From a checkpoint of a small transformer trained on Wikipedia: MLP 384 SwiGLU, rotary positions.
MLP neurons of a small language model. Each row is named by its layer, matrix (gate and up: input weights; down: output weights) and neuron, and shows model dimensions 64-191. Each number is 128 + 24 x the weight over its row's rms, rounded and kept within 0 to 255. Numbers have three digits each. A neuron's up and down rows have the sign that makes its largest values positive.
After each neuron's rows, "fires on" lists the tokens most often at its 100 highest values on Wikipedia text that the model never trained on.

L8.gate183:163155169125137097144110146131125108116085061115165167109105124135148127105079101108112166168116124171122113127132178141157121112142162126140136129158088150147126106112170148092157111135132108156159160144140129127114122176144132151164101142100188124176112106137114115100132147110132147125134119092122150110169145137115123136132129066112114106151121156135147136152129113162095116153111
L8.up183:133114104141103097141139145140121109113142153126128167088085117145128090119083122135106123177132127088120162124132128157125109105107097175109118091153125141140172087089143138103096091106105171134164150124108154114138118128123166117156091141179125104127131086115130145113161123173100075126146148119118084117144116144095127116116154094153135153105134119155147142136163131119147128145150
L8.down183:144099145125105109137153068118096143125141157148099105186133150172108126122145159164104126158132153166108166098145163146097134106112124114112091141108080133145111127101127091114129133110093118113152088126139108157134127140139156153109136157138115149118131167120152108122132145138200120125086165123118083112130116071166100156134125106142129100123132094138151131116110135129116148127151
fires on: " (", "\n", "o", "ro", "ap", "y"

L10.gate362:149091112125100127144109144123166133160117150141124108126132154156140140161135107123093168134124145172135174122112087119131158180175135095128161139113124170178162168121173143154115159141139121145138101153108117107116120118131125174129111136122111102124149129155086109127088118145107143085056168150143147137124107157109133139126135163139144084108122068107142122141133149118114138145125
L10.up362:132119130110109160159103164181154108168129116118135128130128137108129135123121127160127123144122138137164091139154128115186153110135157106152102121136133146157160147139099164123137091120145122136085142113101147120105096183135134152130131080085111148105099134134130121095113131116115118154134185156121143122145166132153102109140144136116118137145152171091134065109105106105128108173092
L10.down362:118138101159161119117129124114129052125125146122145146164115149100098116141139109178083161123114148146137124158139113110115120093114166034142102099164061135129175131114135135097146114100119121123124100128102135175165113111165122166127091148110125105148100155130100140106137097103125119184143134102125117136120116130159118106183150158084118133115152129128145152129093093099120121128120
fires on: " D"

L3.gate329:114190135097113138145121124102117131121097135109127134139186086139129100143105135116124111107160128134142105124136145156177148121109207185103126122143152202098099137134120166121118094142158124132126111107097134112117092135150106126165131128123131094141147117091152115135156129101161133136122115122175109111086111097146136120106101139130067131143140110150127162125100140186097139132159
L3.up329:111128151113078125178139111096130117138092149134149121126131068146147103128087141096116130143154121148151142131091150116143154107095162130158122142173070148153099135136135125129125103090158135101126147106104116134088113095130121135112076107106107090176149125168145109090098165099147089134097100134132150122111123125087106122117160112129078148161151139174137170118135155148120130146143
L3.down329:169099177163128169112099136136135144110121100150080104124125171127139126144120151161135123098144152117093097119133119145117145156136165142161112093108137083101159118113136139114133174108103160111103119119133121119144117112122146138155108133130107141120123139119122150109124160143152087104147146117151159124154088139083133126132109155112105086145121140140086090092133164111164151116134
fires on: " al", " Al", " el", " Z", "ull", "ra"

L7.gate154:182101113116118058105097120092097129114083105108125134170129136113093110140125129152086138133102157141129071115143153102139154162127075152128134167117097142160147125090141106120123135142139140103113146129120121154110115128128122159101148150116172165172125151105126130100121184120124121102140117113119115124148138113130146116137128125133096104132148154143109142125140130133128072117137
L7.up154:164117093141112147156111104120128100113177151095125111171160123132119119103182077148172142101133096108123128116102147155180156124097111136178151121178138123146138117159133161141129119163162124129132103147085101132124178098117114124135139132154124129133113068114128143093158161139127139104109137152099106114121182060155108107136151130144096159110132167067151160131127114129141138139132
L7.down154:107106131133129135129129144084199169148138125151123136124115121131123102111141148154113128124113114088115098166094150132131121136178142142155090094142109140124162096150120186155167151150132101129123136164159128110116169124108153108168115115147144143127128128157148100115147136111113150167117095095142130113109111087118087135135104116154138095109173105121143082118119167129128101128137
fires on: "j", "h", " w", "ins", " Pos", "s"

L7.gate28:128150167185139118151135079124109159110127149136126089124109122122142123131123109138144112125116148109131122159139164095138105081111149161121120123131119121145108141113150124105139107164107121111114092127124169167116150104150112116105152141145148141128122114089138136121103115124135165147110118081134080172113097144148103124125147141142140114136120166180120132123155107118090107121158
L7.up28:131134142155150107098131134144099167108131161083117140105107122115144157153124134143141112126141113083076149121159110131126090152134114131098125177103131163102130103112122133113139135113131121158151104107124133113160128154130136142150115116127124116135145180152153132145082109115152150174147125156153131141106126089097083160118134131169131154138123149153077172120151157090107074104106
L7.down28:124140122149130125119095110101147128120160110084109118092117137158129113107136115097098124098116158136102149140114174089124143114149177132125065090103084116104142113151115172109127108122120114100099154138110126149135126131124103129140110130176132131093114107075147142113166162090129115138152092124118102118094138152120118116113104148123087158126102100120116136111097129147104060110136
fires on: ",", " of", " that", " said", " gave", " noted"

L7.gate127:127155117095169141097116107158109125112140093123117150113099121117105156133115106114101134119144146086156139138125140130124095125166147146143155117134160123140145104140141161157088114099129130115106096140111096143121115134083127109124109137134140115154169127126139113153116140085128106134140176073147125152138114100135137104097151092098100110131096092124089146187084136163124094149093
L7.up127:152045142144102120110128152154112119119138116100088118142108106130170162110147139117124122114171112182148113107125123117142118168201123169110143129140163173136162100180135099146077069121125171131128090145129113115103104102123118115142126153142110131122120128120125115095150126166108135154085148137128124156109126158091143160170096102125142110119164110103109136156148070121130112139125
L7.down127:106153136157181120106095132137113183103105109136092114069143171079179149164138100165116136138150152117158128119110131126128114133132078114102112115119149115109084122155112162146151154119145125156147135103146105117124130093061131132109124151116119115084157122104131114117134112116129065144145062153146154129119132126131150130147157136167106144170069132069113121125115160132096145120105
fires on: " of", "oul"

L8.gate131:106172096107127133114124095130114153146134154130132122099116151146138100159133156160142142101139134114141109129084175124141184169132080092114081144140068103172125150148153148150138115114108146122129101104123144132100096099136156114146116093130143146149169129153113097126132130090120154131113146119104123087120121152107121094173153127103058116141101130155176117112068110134109152127113
L8.up131:129140072162120128133116122125103083124119130146106190123115151141140159143151112128148089114134154138113122105108120135131134166139119141100103180125190168103096128130138135120116080186169135102115100106087115144115112157147115111132119095132129127099122102120153109095106148147201122117145077153109106146140131051153152109153119125074137103127089157122110129104166098146111144113122
L8.down131:117136158124143167161114125132145148102141112134150143110164120106142122145113084085104134125126144084100130088085124138146088180145139151109085119156141136162172086103129175146148141118163099142152129134139134170122069116114108092145149172113089108134154145112125147111113137117111135171118131125112116127107141147132133152118145105091113122087104118116132127128066125117122123134101
fires on: "H", "6", "h", " of", " by", " only"

L10.gate346:127117117065169133155102081109135162146077121121078137112089111131155136131138110170131127148098089152144101149128126102133094130164183083101123105135143145165095132094112155145153120128135095137113173168140129115150141130082132155108107121144083119159146150096176121148128137123153152139139147083167150113139100162148157123146125133147136128100125092129106131132137078117135107119123
L10.up346:102115083131160122097100158139125155143110106152128127124124160096135126157109137152118118039121110180137108142113080129137136135152144161114129193138159121142081132136149096145114137118131124160131107119119104118147112183134154147159116145156123117101140120126136099128124111134089102142138143158178143113169152135093093128119176133082133144132102111134138145138140177155085096116154
L10.down346:112096129077116104099119102128161107107127113111153158131127152146128090127079206170128106129097122135149126132122138120144127128137120119151080113104090146118146132132137096153123134149119105140102131101141145130136165128116136123126127130119101101103161112120138112090118150113151105117134106122124163115080122121132106139130112152112135127179130139160095177090191156117111167145105
fires on: " S", " de", " s", " Car", "'", "ñ"

L10.gate68:100102138073112126172121125099114130128123092144140114124104142124136105113102141148114142142146147123148128140152184128072121178147143145122105158141105115192169096118139098138161073154138139117136120135105108127105114105143111149146097115133151129099143088136094120103112136169120097123087114089124126112127082115114134121149139139135092122101197141157139122112153122088079155133073
L10.up68:150127132154137114105117130126118162069169124178100129113090137086103103070110120143140118153122135139156160132134113132150143139128123122124093122121129168119121119135131133074137132133153131093134122163132123089134176135109100105110165100153164146120149106123107089135128122161087103171121144166102122107209124128133126157148104153109108181122129100142122083144124114099165146145115
L10.down68:091105146078159155122142142154148143127139100131146138084145105121081159174121135130100099144137171100120138078062106152092121126085143136116070107136086152146104145121153133159146150127160098191096146128100120113100126136129148154161101134133191124105112137125096141136125120119091115112103119104137153122104086093185115147111108108142127131133142146111155106133120118160134121129093
fires on: " |", "w", " died", "h", " number"

L10.gate145:100097116119102132109090123107127142099126110113103120111131097133108107135145156131100085124177154124119157127106162086104142153109138088115151117143148136180144091106139144104148094151151117168108136186127108141112139121171147159159112134138118147128145122167159165157146154158163106124092142142097150118129137097130141138155115116110128117132099131148135160140118119123108137110133
L10.up145:125111102085115107158119153154180112133158165178150144129136126136112172071112157105115102133119162117166152139151143122146114129146126165103138148128144130155122147103124103129110113164152128147122125141113174137156122108131122182123131131138132096099169103108082140120118161122131149132113112127132103075116160111122102131116093089157118099156120128113111101122148158193151083096129
L10.down145:114161105112120137106157146124158158138108130113113140126153107124155166120126147091133085120146142129148132112146124139126125131112143162125048140088152149112135049131130138163148120115120143139090124131099124148089106129145119164144163099132117156104130119170099113167133145101161082087153133126175111084131113144107173149135162147110142083107140109132155087137086158174121115129106
fires on: " a", "/", ",", "h", "k", "og"

L9.gate164:115135120139153155095115123148101158100095120148106111119123101135158134121119130183081110174095150140130143113143140103151155129130094108147133127129077111095154146121136154106137145134133152117095143109158167088132133137141092092118160110151149134156064085162132146090106141166119105117153117086145118102100171129131102153088128149151101127124111144089096134130184133160064153121169
L9.up164:174151134173118162132147088138128170105112115135132123122150142135102145135159152094146115143164121132099115130123139128116137111105140137115136163118111124095137119093120161191130157087137160152080151138170115134088118123130095095121137126173140134141142121142112121115094129120125092178148115116165139142103129153103114120154114143125141151109130144114169169118159098116101172083116
L9.down164:140151162108113116092064184112150155135171122118151156140122118141100153111134140117091161130127109129134142152119149135141110144110094104121133132139120106205187105131175112117114174172129131102068105173124114128123156131122119102112135112125135143112129123127106108064136150149152152112159157136157095137099142175098120117123163139130120140117094117080109142110109137109157122130125
fires on: "-", "re", "ig", "ri", "r"

L8.gate1:162180071127133079135105115134138112117141158111116150103123153110086121140097133100120134161127142169122166124137129129133145112114161139131123143127143147190112092148137191124133128101163148101089092127127140099121170110133119152138104136177094128166101107122100158074130099152137112147090116086137104132118105102093131179132185106131122116085115119132142148148102111140145149159121
L8.up1:076141116129127096143108119163119134101124149132108125141076132141121101133150175143114141132155107144099103129153108121128135108136098070097126141119119096132141123122118137170093153114139117157178164126094089121114143178110148117176062116103117128134133134120149172133109144125116172130108117116083128124158129169158129135137109089142082121096126128147168153111096078124115181101144
L8.down1:126190097112139155118112144177146102097126112138143163123204127150113107096150178112103082126152120179093142148117132139105152131136147143126131140137143117135139110118138140142102143142085155114158106128119132091106148129096109118151100133140113076143086141108084168161109149108130148063162166115133139134169131132119152144150130115139120125118165141120140103113122113135150116131126
fires on: "an", " |", ";", "ib", "b"

L8.gate185:140139133150119116164116110145163099124143105149145159110076110081106169154121127098176143126175083140143108151100121143120174165100152149124105157116130110144111150092099103142135128144154107154091113116129122085151132150149106136122139133157154181131132151144153126112111131134127120155167107099097072137111124102120118114117150154146096132103130128149129113148125172105119144160104
L8.up185:126099142166167136137102146126158109139141109110142111115127128160153141137084133164159121167182125112090116097090107124137146132133157150172121127136103108108123102096129141097122141119130171112144162118136097122152092124161113125148103160153140153097106141165139089146130160142088130133139136134117156108123123111080158119135131097097129136105177087078164130170142088104122133084117
L8.down185:125157166118144164089126107153144094169170124131138131122095142146123137105179151096102152126159165117127114123122085131103124119111121098149163118147109150130100093120137128135141138117138126110142159164146175082142093136185156106143116140103161144160107128155131064186120173112096178153098156145126139120098154102103124111120131136134135111105142172131119103165124150175148127122115
fires on: "al", "or", " Authority", "un", "ors", "av"

L2.gate191:106184176135115114103121084134121103108139129154149146151085097115085123148127130141170119136136145113112164152156104134143097135067143192105137185125139156120129170153133116119129148143136117118112172110149140123079150191117129152112117173163096111109128133150142127150138143125161132117112135112091116091125111150163160151128111102093122129169128116146096090111113112137144144150138
L2.up191:140138164107116134153085095116099102096172128125154163084108099100103109131163126123159145118112140104143144147111142102097089133132130161120133162132098145134128183150118146120142131113088119141116122075160133107098163097160130139124114109123132139116084136155120129154101145148169140081120114118135117149082141111116153121114124098054123133205127107158112104133165126141136154174118
L2.down191:118136158116132129121099141112150088083157148136137184134149093147112149149144152128126133130122147140098132137120139143128099160099114152162113128106141121125131174155111142105109107131165140124097157123124140131104114138153108107106120186133107156130118147158119137110126143155135105061116090091159131143124135124126101150065097123104158105155134112181107088119125143098131131099156
fires on: " pro", " ext", " dep", "pro", " impro"

L9.gate24:130181143110117133162128113084124162119093080104145075129114116102156118115168152122125122144133139146104120153114131123139106125189120139142155153137110116107150109150172142144151093122071097129136107151176136087122153139152120120142168142078114148150138127126139162156152142149122152125125128136151149147130137142107145133121101146135108122131108090112143106138101130167150126127157
L9.up24:159125094100156129099127150140113161103105181131133143104136137106146140098157120166140167122128105141150157124125113133117136129115131102186121118082130093122127147135146149124138185148129119136110141119156158131131151092141172083128118126123130134127090146128162138170157132102143105098188130156125093113149077151145128134144137111122143109145110120096133154115127080101153171160133
L9.down24:129148083127116128136144140117117117168095143109103126089125112124097100125093137130133116129101117133086131136121117189121126117116129135139183105170120133143100084101104117115107098101120138129158108107136143111140137100137141170121147115117110126096119126126111105093060131098119144110145121100120119129128108103136082138122136089133161143118115090113097139178095123133098077128136
fires on: " with", "le", " same", "it", "er", "se"

L2.gate90:126133149151134173173144127121151129103125168153088145136138126079101109162156128161131070160138134140139138105135131130143164146143157133147095104142108161104131134100137117114128119115101152135104088127152145160142115096116141135109121094119175162115127124156154135138122131092152129124109126093117142157143149118153160114164162099085129109108132169158124125080129090076129110166126
L2.up90:093167145165119193152156089155136152093149121122128139149129134118113132144146129108107119122137112117136158135125152118148125137129143155110082128112122121116157129082111111108134117115127105134127118115128119174158103142101118151120148127085173118144122114130145128148108148129122102135124113097116099134137119105110113116157167150116161138076115142168115146061106118126123120155137
L2.down90:102121106125117143093129161089128092161162101173134118159143096129117133148148148115141117150082145140125130131158107129135171123118147151076126108091139159124155156096113145104147118146132118120118116120133138142117131108107182128102144095115154142113109134097121134117081110128145150099141108134116121110149155172127118086135130155162128144086075148156144157112138103095148120123090
fires on: " com", " che", " rem", "ym", " Com"

L10.gate213:082150117154126121144165094139146105132159123134122138120124181104139111157111115130119119138149125163118146168148098151107080114118132114135150126139150111157111125128142116141102114130153155103132105132166130116130126106144123155094147119129185156184098072115079119108157102154127161158106153134130133056213137129137086116119129145110130167113134107160127119159099129080159150125102
L10.up213:125119158129145186111134150161127114090122130098111145145114111140149156133151123113139143101147120126148138129097094177163117128126102143110091098112107108134129123138173120166140132139150140124119151148107125131162091099165099129151157134122114172125135130124101105162118121127150121133072138160103111117125122161106132105161092100134144131105101117141143149149061105101136145155135
L10.down213:158135148168134065141138152129119120132147075121080156132118078094142121112142174142142142152143111125142199189132106088157154152145132131127134077122110143123153114119112099151114142188160120134124125104143100137158111108136116114091144125114178081091101117122133146206132144166119122164106144103141152141121112123091100147128132125090164156138114155127158084132135136155090149129152
fires on: " L", "le", "ent", "l"

L2.gate100:128090119075194159128116113139142125131183107077115148162131092147112127114126108106108112188157164163141146161156126150127136139125117153076150148115110165103122148128120105154124124156164113120114135142127121132198089141172133146121108159153123149120117139152135113113127078202100136127167136127119146111086113101171140123170111138136114157125116113135157176138139106150130100146141
L2.up100:126116139116164143133125118085104109143138157065105171157149124122165114083120113140104113148127143115140114138148166168178121192112103151119145166135118186152110147122122127140143125132159125139123113155109124124145104126162123158132134136154101173098106081117147116134096068142083183105157095134137109130121166117175115129157138144129146133148110090133095153161134110140096102148158
L2.down100:155139079111129151159109081152109124173154138137139115166104115124127143125117085118149107103132123131136138088102118126140129166098130124140066128117126112160101130150100144141109165156134118147116087156127145098125118161106146143107128126080118133127125126111147141135090124153116163118175127130110154152109111106115123181076134146152110153152110132173117128095113086102153149117138
fires on: " un", " Un", " She", " Year", " had"

L3.gate121:121148150078128161142126134071143176089175112150147151117175085089165119072135157111133130131125135146107115152098119170120117117076145121142114123142110163155174107150113138160135108115119113118135134088108128121108110109115144164145156124161114122106138107148151147121149113142140132175136116157137187107088127150127159107118113133150121102130131122111092124128140120119127122168131
L3.up121:112126123127098145151175093124086110102099110110093137128138166123150139142095101106151126150155112126116152149135186117073105162192147156132144156141114107128140162167110089123160126112125113151121155130129148124128102130109134093133120108117136089111152121143091103146103161139098145138114106109186120124120152145120125153161094122173134134114124128150060126129164140133170133096151
L3.down121:138119096120107137103120131083078136113175118087132155146114130136163135146091094106111142146199113113123141084118147148194140116137151128130136098090166160153084123166145139121137119135129127133141115129093133129116119124117142135131174183126138136096151143128167176135151117105162097108099144131097163156099131105133161152144119148083092119090138110100113142086124137155084161143111
fires on: ".", " |", " stand", "off", "ity"

L10.gate360:166120082120170099145131092112168133129166155147145090154118124155114121158118134138148159145142145137164130124105143120141106132138103144124150132105120172073130190140158169173149131134126146137122126165167174146121086108138145136086142127142118127151142107166125129130111148137081078116080147128147148121150109093142107130144111105128132108140053117147132118155176103169144157136126
L10.up360:103116135142137084119097149147105079136092143091169168115105133127153132105111097135121171159135161125103158145150151124128080141097106109137112111112151098109138087124153125166117128152107162124085134120141127111107117122140152142126154115133159115153128123117094094130127134096143108082121150145149131112149099106080154125114138099117122113139139166114148184192163087120130145118100
L10.down360:100122157102141144125106133145135102106140118142201120132138101165153119112142167094134209149133161171156136113143125138150071137113142135130091106098165150173093117107152140130145132125130188132101115136116079109140112126111098110139138102122140104155085154095104110101153169109164122146137162123130093153159162194147104113163161117117106131137112123134144114115145134098165100123103
fires on: ")", ",", "er", "le", " ="

L7.gate183:147153073125162113101132132133107149166160101110132119093109128113131146131145133101148131122158151142123128118138150085142101073117124183116152126162151083118125169120107159133163128102172096131139123124156124101136111148127154116115101138155107158110161112138149140125104157115113085111122156111161077091144123124106082114132150156129107137109137123121134114059120163135105104100116
L7.up183:188140130127134141160107119146171127115091124138125087105065126090115128146138134131138148106125132134146105070103121091145117117075145132133169101155141082183125110093079108136144123119120111150136162116141128104113149109144127136110143153160129104146129089141191108116170121135086098122152116120165100118161149173136170154111143107093150115120101139141118102128108136119134135149111
L7.down183:115128132143116134097108141113133143087091133158144141115097128142165112120143113118127155139145155140163130116126128138135167101119139144132215150144143109134128076160168160125134163131111121169125130154116096117110128161078123097128137136095109174143146198094114097057117111153139098130166119139148119119155115152089166108089122123139135142110135141150109132113113102157115141124119
fires on: "=", " Website", " family", "ww", " Family", " ;"

L10.gate298:076097131126066169104116137150173126140136138119117097162132110121126153155115149138153171111116118109160113101120103109123162103142150118097130116137143095138143131133124116165116172143144099089129160128148124124182118109148147094137193100118124097140124107177083157150140149152120157104168116089110159138101160118127135172112124153088123093121081128163139099133128110099138131134111
L10.up298:137133124123104180197122115104184142128121120124188154145117103151102122168124116156164126085128118131157138159079170151154134152110094133116118141106147149084150143110136130132123178128178098092114158154123148146135113110123125151074145140122088102118104096136143149125138099152126157130141111146137109146146125120144117180101154122115152105108119086141137108164137068114115109121135
L10.down298:148132112098163155145094115122108078096136109080088150137132135139157118114124140126181122114136100135128166088119171153125072134136098138121033135119143156162102178161145135127104118134163111127174110119134130091133121119121125130087149118158153139138091146125153178146108109118145156134174149114127149108073141120144103138104122128142110142119164101133118118151135091107144119091145
fires on: " un", "-", " am", "ur", "re"

L2.gate219:106140162133141121114126123123142109134142171138094104168115161145098100143136120176126146100158071137131135106128110133139154135146131154108087168166081143111106083125147123135165153134090113125144136151123167164116114170123082105111151128143133143119197128165101137125178137118145105132099143106099121116146102132160157128172138123131138152203140130173132144120135121150137092116127
L2.up219:127139159132166154143115118140120152124140132122108174110148117154130134134206126157102103158101127142157112134109111157169108100068133081123110151123109160125151089143150146134156141136082145147125137145152155142115122115125106162137129165124140104126151105122128129118147130086136084146159126103104128146171118099103183103147136141108152150161130096126141110105112119076114070136132
L2.down219:133134129079128142174125139123143143132163103153134136163151100139104099082124104134161115126074113134136136137152133129139129132126122106130118129131078111124128099148144159124124113104122165164118097144157158105136115095133161132110095129134156131108151169112121130109133144117082148144143173106169161160146142146111069134129115165098134143141129122125130171196121164113083115136166
fires on: " this", " in", " what", "cription", " each", " since"

L10.gate314:092117138131163156150115139110142103113097126159088122142102146116102103152109117172116124095155137121105135174145113115140119116118142102110126126158112198160124116146145160153117127110112132095140120177136089138176133139161108140123142153129145066113146141119138119140161149167135121120094136102170125113154119136142130072119141144147115125114124076167178122117127121123123153105141
L10.up314:103127098119141138151126088141086104157124131136121150131124131091180136145091159174140136120122154145122134115129092107123145113114129113137140115133133083161117095130144173140108115102122139111137142130134123099161191128105109179121105118095160119128126115142136128172102145126142074148109123138154098128122104179080171112117135122093138157116153131121131127113142091123110163131120
L10.down314:115074129128155071113120116145077172127121164178129075167141126092111081106134174174134141164110130167123145143148121130169108096113151121129034121148134169124133176080140142138141099124112096108131186121101130119104144144136114134126139105138083095121149122119096157113122141141132097115120101085124115110129154145110116084099114127157157109122132157123132144116110115112162106137160
fires on: " P", " K", " S"

L3.gate131:110131084166164137096089104144139111155113126127161120143127092161154131132098167149158123165134136167139097161126121093106117159113103152102108089100144154096090097160112096099141170161158130136153148124158085110109111117160147125156125119114105109160137153133064141098145138159113089157133164119087111165158100130113129135086097118116106137148136124137133092144123152110128136131107
L3.up131:165139134118130164142131132126138119123135133117075102133081104128123120131115139162147096075153144081148126109115172123170154142128125104100055142095128134124116096153079150135133172117173119116121136144143120133129092186104100131155152160137161106152123150106124129124121136116150127127094126154120150123055150123124135133143100119170136154126180125118132108139146126090144138107124
L3.down131:108117148169178112117176154164119092118097159124109111096142107127095105127139110153114146138096136186148104113159141120128119154091101130106145126111133127126133092169132151076130139127157118119120109142188150143107096152098151154096120097117099126117185133089111114095152115135148156106143140141103103100124127122154147109134140106164115154105189095100129095109146144094125127136127
fires on: " man", " ret", " player", "oser", " away", " individual"

L8.gate259:116151144157134148130118097109108146101108149144125132141150115112081082134085139110129101143110132126149091128063130126164134131104113122144112115105104073113129151158158102107136095155098090156144109100123146114132136167135149137149148168121139092166139150133135164111110132118085149119132101119136161089173131144137089159158139104147128126107094145120146117067105128152108100124119
L8.up259:154140110111088113139124104161148114096141105140139097144120069112118131134115132127119156154135144129102085131129108087153170166096127105125160114122143086104154124089104116168145153122128139096096129101127122096098096134066126167095109144126133121128167114127146135152122144165126145128159139101130140132117128115113131096176121092125101078170138102137096162121082149130125108083106
L8.down259:142150116139182143149096143132141142087185107112140108120146133124140082165089121116146107139133083117146134129143141118120107117100113130100126125121142091154122095090086112129114096141088123113173123083096155089095143110111108070133117152128163110166123125119137127082074159141073129123104129117156151142152146123143118168148104128114147098101107148105144148091106108168127103140155
fires on: "=", "p", " resp", " family", " ar", " aff"

L2.gate74:099124158131126153158143149120137135138138113120145124148142127133140116100123159137108146138126118111149152134120161138149167126108111156128107094128106165145130154131145167106100163114171087126145104141086142150132162174144104149123139152128105126168132129114076094097082124152125140124139122148151120097133173079161139139174132147105155141090111099138158129093161110128105093174127
L2.up74:089141116149142163099101109098162131158123119148116117139089137159153100129132153119165105121096110101168139138144136122147128139095095169126094076111138113146121105129163158118103150151119113108149114146080131159118146152166083114118128094101157147141125131136149132104105127148118140128126094142106105108148142105135138144151110128103167153059095084123139158122106106133097144146104
L2.down74:123102127131110151119118156134158136146148139152131137163137130122129163138195173185097143122115134095159140133125125123106123116116113138188083146163126134136126172115115137113172129116115102162147131128101144133131156146117156143160185119143160105128084127103101135138133162163141097127150160124125147123159177089150067137115137134140131152100071097140111131130123118133117130163106
fires on: " rem", " system", "omm", " focus", " via", "ym"

L9.gate37:137165101146126174131120173185123153158130133118157181158174128134183128115157135167117134136117122131117098098126100125154123147128132161163158132180076075101136104140148094122147130126101139138112161129124097137142159116126109182165135105156170095119131136131112139123105115116151114115102077129119112085130151068127161114128138175135117150114149105132108109159157102132119109117113
L9.up37:108134108114093078139161123126091123111175123131138101077161153137096160125119112152096180155128185104124112122160091121124101104130146112088136116124110121146078179144159120143123137161132128152117150131116158134136154111111153160115118090103132119149136171087149169144145109147151108152101090099137074143147137145137130136149143162159126148143168166160148112096148085131131121104145
L9.down37:134103136160133168103129119145128123131115117164133118123107123130138139118129092126145154183087208138159172090139143170139145139084136151136111137156130119124122119094138085148171145087144167128148200191100153107159122162126094154122093143128168195164125138128138112134084138120123078165106105148150117133122162146123161110127175094141143151118139157151146115128115122123119157159104
fires on: ".", ").", " code", " Website"

L7.gate252:141098156133156151130120100160089117166123125146099146094147125128153104106109109153126114187145120144122146139090122138124118147150092118154106177140097192164145143123117105131162124088106142143113152143121134122120094167144099103124131132131132145121131142160178159128158132117178133130113111100156121148088109178128086103129162102139156089130134125202086121132161139088135108130139
L7.up252:073115138146146121114112131125140139126104142135156111159136151123077144155111107093126148135165140120135148134117094158128125108118160124108107102089156125175123155107145148172144118071158113114187134102122132118155120116064128151087115157107166139125129097125136135099145118143133113158136142149138127120152118156154102117140123097168172122142106133133109151162098134093136127164114
L7.down252:186147179089106144153128176100129108131102146135073105135132168122147141124099128143055113109138156138143111134149156157142144131139110145125111123130150159096121130107119143107109126103116124113107120108160139083092161148090115120121110131150125129120159133092123132146147149128132099160145149072126097142070120125091162150094136118094150148143145136106132135150152138150155119139129
fires on: "\n", ",", " P", " was"

L3.gate219:131147078114151109140108147112172168128139139061139189127148125162161127168114151151127122094126152117078094103156116116136133112111152154119126159138127134149177099146102149131101129147138126153146141068090090140115113098116149100118101137118143118112151112163150166092126132115157113129138128119147173142107158172101157132113167116123143166119146114119121162142112147122140158137113
L3.up219:154135108124110159091133133131138126154102194175117156152105125125111113142099140084188126119121140117114110125167061133140151137151123131140157132131108156097120128105121132147123098174145101117123148098132088080098126125123143155147131139153095168096122116143171143109135104092133167147135144131089145131092126163104157112120133068117109133140127100111139145122139150112104168112168
L3.down219:117124143141154130078127093145127116124145121156085122100138149086133158126101122133158101131086170138129117151103063095154111116162122144094049105143113127102149120145120130140130140110113118109113095151106106091183127125137155139143159116094135167132086122122148122086120141124167128115159157129091125121085149149099082117142136074141147140117138131115151139122106108101125148116145
fires on: " Mc", " Mac", " -", " by", "'"

L2.gate98:097187135089113103148135129113140166111156108093161153149120136137116137181142151115082098158145139141112108150093128106147124130123156158114179123116066117146158141130100141157125101103130152127145127099089136125119128122115109110111139097096144087147135111110135120120153107108189103134130139135143134160096137143107147139109121123140102081128163144152168131123156178161139112138142
L2.up98:122165133074117132140165137149144137109165135141115157157130169089131086126132141101119135137140133109136183152142158129064110137159133127135154140188139099095109146108154095097105122150143137109141134122123105124144173136130181100167133080161132115154119171142102157141120091159086131119130130119143112139128162132101098124101138132166136135121134182153174154109120163145135140084141
L2.down98:137112155096117119121157102091146123139121157170162142139144112101119092103127118119127126125105144117143137155094138155116151150130112157118160090174169119135094169153132129097123139145158132115153148097133113074096119105098119129140128128136110133143156141132134148151159118168108163175092145137146112114152146158127137106118180102089151165156131148122176123116123144134067135107122
fires on: " W", " (", "\n", " scored", " G"

L9.gate308:121133159171140175131116126117169116120108151131115147138112101150144106122115117126126112099175158166114154096122155102130143142138135112148118128127110077137171118119146146104162086101134102126137103107119127169115097110133146111129117135207133127145149088159149111122082142183147125134173115143116151096161132162113093138124086171119118160122127128131133123164130093111065138123142
L9.up308:139155085077142160094143077110115138154139136123138165124134113075137122127134133133178149107149110101125089151125130113127125126120123152146107102174068115130125156133152113121143136131132114165140149191129162144146108111136109138147120136139119140158125162153098118159107175128097135153073120137168082102181165129139147110148143163136126085152107145127120144112187114158111122122151
L9.down308:156131104111131126100117142069123103157172131134130145095115131111129120097143111102121145150142118173181111124112115138142100140124124138155090144131133125171113134084137158100201108149156128084134126137112089153118084151090119154092141105117114110124209143118119180089174149126085183154101172123105163163129136174123085125135128169126112107137135142117111119118162150119137138155132
fires on: "h", "k", "al", "n", "ik"